Weights of a small GPT-style language model, trained from scratch on English Wikipedia: vocabulary 2048, 450M tokens.
MLP neurons of a small language model. Each row is named by its layer, matrix (up: input weights) and neuron, and shows model dimensions 80-207. Each number is 200 + 20 x the weight over its row's rms, rounded and kept within 0 to 999.
After each neuron's rows, "fires in" lists the words (lower case) most often at its 100 highest values on Wikipedia text that the model never trained on. A number after a token or word is its count.

L10.up886,213,194,180,190,177,213,196,168,221,183,223,195,183,178,142,212,217,202,185,195,208,203,236,146,188,192,217,222,182,201,167,226,178,233,206,199,201,212,154,204,203,225,231,173,207,189,225,210,218,177,199,212,187,209,205,184,230,186,205,172,193,191,252,206,188,171,199,182,204,169,188,206,186,223,216,175,202,199,190,211,219,207,173,190,156,189,185,217,184,202,203,223,201,205,200,208,224,179,182,172,182,213,208,221,201,202,172,201,222,228,200,179,214,192,180,218,182,202,168,201,223,202,214,178,203,203,219,181
fires in: "in" 34, "located" 9, "and" 6, "much" 5

L10.up762,189,174,184,211,170,194,200,197,183,222,236,220,186,173,179,202,166,206,220,219,227,193,204,183,197,221,208,196,203,211,200,208,161,198,178,212,221,212,225,187,172,212,244,168,174,172,209,214,240,195,202,203,225,224,169,191,217,185,192,231,163,198,237,207,200,186,203,196,194,183,244,242,192,229,197,197,183,211,193,182,240,198,181,177,155,177,194,239,178,213,188,243,189,184,185,196,193,182,210,229,222,194,145,201,199,188,191,207,202,176,198,211,219,182,181,205,186,188,172,188,198,191,201,224,180,227,206,213
fires in: "it" 34, "addition" 5, "contrast" 4, "contact" 4, "contains" 4

L4.up742,191,216,206,180,178,219,181,180,208,218,192,198,196,215,176,165,188,168,195,207,186,197,231,224,172,216,191,196,189,211,214,208,175,220,161,209,193,214,163,194,192,195,205,216,186,223,208,192,211,203,166,208,213,195,174,208,193,211,186,189,218,181,190,239,210,183,184,208,204,202,161,202,194,189,204,197,198,214,185,197,256,224,217,224,184,228,203,203,199,229,197,188,184,143,181,208,194,226,236,222,237,184,211,208,234,224,151,234,224,184,174,204,201,191,205,211,211,215,236,171,178,151,209,226,217,195,216,198
fires in: "of" 28, "force" 8, "institute" 7, "association" 6, "national" 5

L4.up693,186,222,211,195,179,193,180,157,208,190,207,172,247,212,212,208,187,183,221,224,216,197,190,198,205,209,225,180,206,202,171,201,225,176,193,177,209,192,202,204,202,200,192,216,186,186,248,225,198,198,207,207,165,174,202,193,179,184,168,168,222,190,195,213,213,200,187,188,218,205,248,207,198,207,209,185,225,210,227,200,206,179,205,207,215,192,210,216,177,180,175,218,166,199,204,253,202,192,202,230,205,219,197,185,213,220,208,247,212,209,185,191,244,176,218,204,186,169,188,220,219,208,210,192,198,211,224,203
fires in: "and" 91, "or" 4

L9.up728,199,220,189,204,179,214,211,175,212,177,214,186,177,204,194,205,199,191,201,194,201,193,186,190,203,192,203,195,216,213,194,229,206,209,200,212,219,188,156,208,180,241,232,201,197,215,175,245,172,218,188,242,176,221,188,165,227,183,196,197,198,154,196,206,220,197,177,212,195,209,198,192,221,207,238,213,175,234,206,181,203,197,186,204,190,150,209,194,215,208,203,235,192,204,215,205,183,233,208,169,212,198,207,182,262,223,214,209,205,186,201,235,199,199,221,202,196,198,165,213,224,230,191,206,210,193,203,210
fires in: "in" 42, "sometimes" 6, "something" 6, "satellites" 5

L2.up709,184,201,204,224,187,237,196,183,216,252,191,222,209,187,180,184,194,195,192,240,199,184,239,181,193,211,209,199,205,206,191,225,186,189,159,203,241,182,197,197,198,231,190,213,189,208,221,202,214,187,125,242,196,219,191,191,176,209,196,178,171,179,175,209,213,191,201,180,226,209,194,211,195,191,226,169,210,185,171,199,184,211,188,194,186,193,203,202,193,187,177,209,202,163,185,233,216,157,251,183,190,237,197,190,181,238,195,219,194,191,181,141,206,211,178,212,209,212,206,184,232,196,216,232,189,255,163,187
fires in: "also" 13, "footballer" 13, "played" 11, "former" 10, "football" 8, "located" 6

L2.up370,197,226,179,196,177,213,161,170,194,231,243,216,228,196,190,212,174,195,204,242,217,209,222,192,221,211,212,189,194,192,165,218,206,188,190,229,170,189,209,189,159,187,176,191,188,203,176,198,214,210,165,221,224,203,192,201,219,199,189,198,169,211,192,188,207,204,201,163,208,223,189,207,200,206,183,151,208,155,192,206,194,192,208,201,169,200,214,204,209,161,201,173,237,186,173,179,200,191,201,201,219,198,225,206,202,204,186,198,174,188,193,182,226,224,204,222,204,183,211,194,189,176,213,238,202,211,160,192
fires in: "had" 19, "made" 10, "has" 9, "award" 8, "which" 7

L4.up1239,197,222,193,215,212,214,239,208,210,233,222,164,198,226,251,177,158,217,206,226,197,197,250,187,165,196,190,199,184,170,202,236,174,174,205,182,197,190,189,175,225,235,226,244,200,200,173,224,180,197,215,226,188,201,189,198,197,189,195,176,196,181,185,200,236,191,216,196,221,186,214,206,221,198,183,225,210,209,196,214,178,175,193,216,188,202,195,206,193,210,187,205,190,184,204,249,238,199,199,233,171,207,192,175,201,190,213,223,198,180,185,180,196,190,188,209,213,211,197,166,181,221,189,201,171,216,212,213
fires in: "the" 27, "a" 10, "granted" 8, "added" 5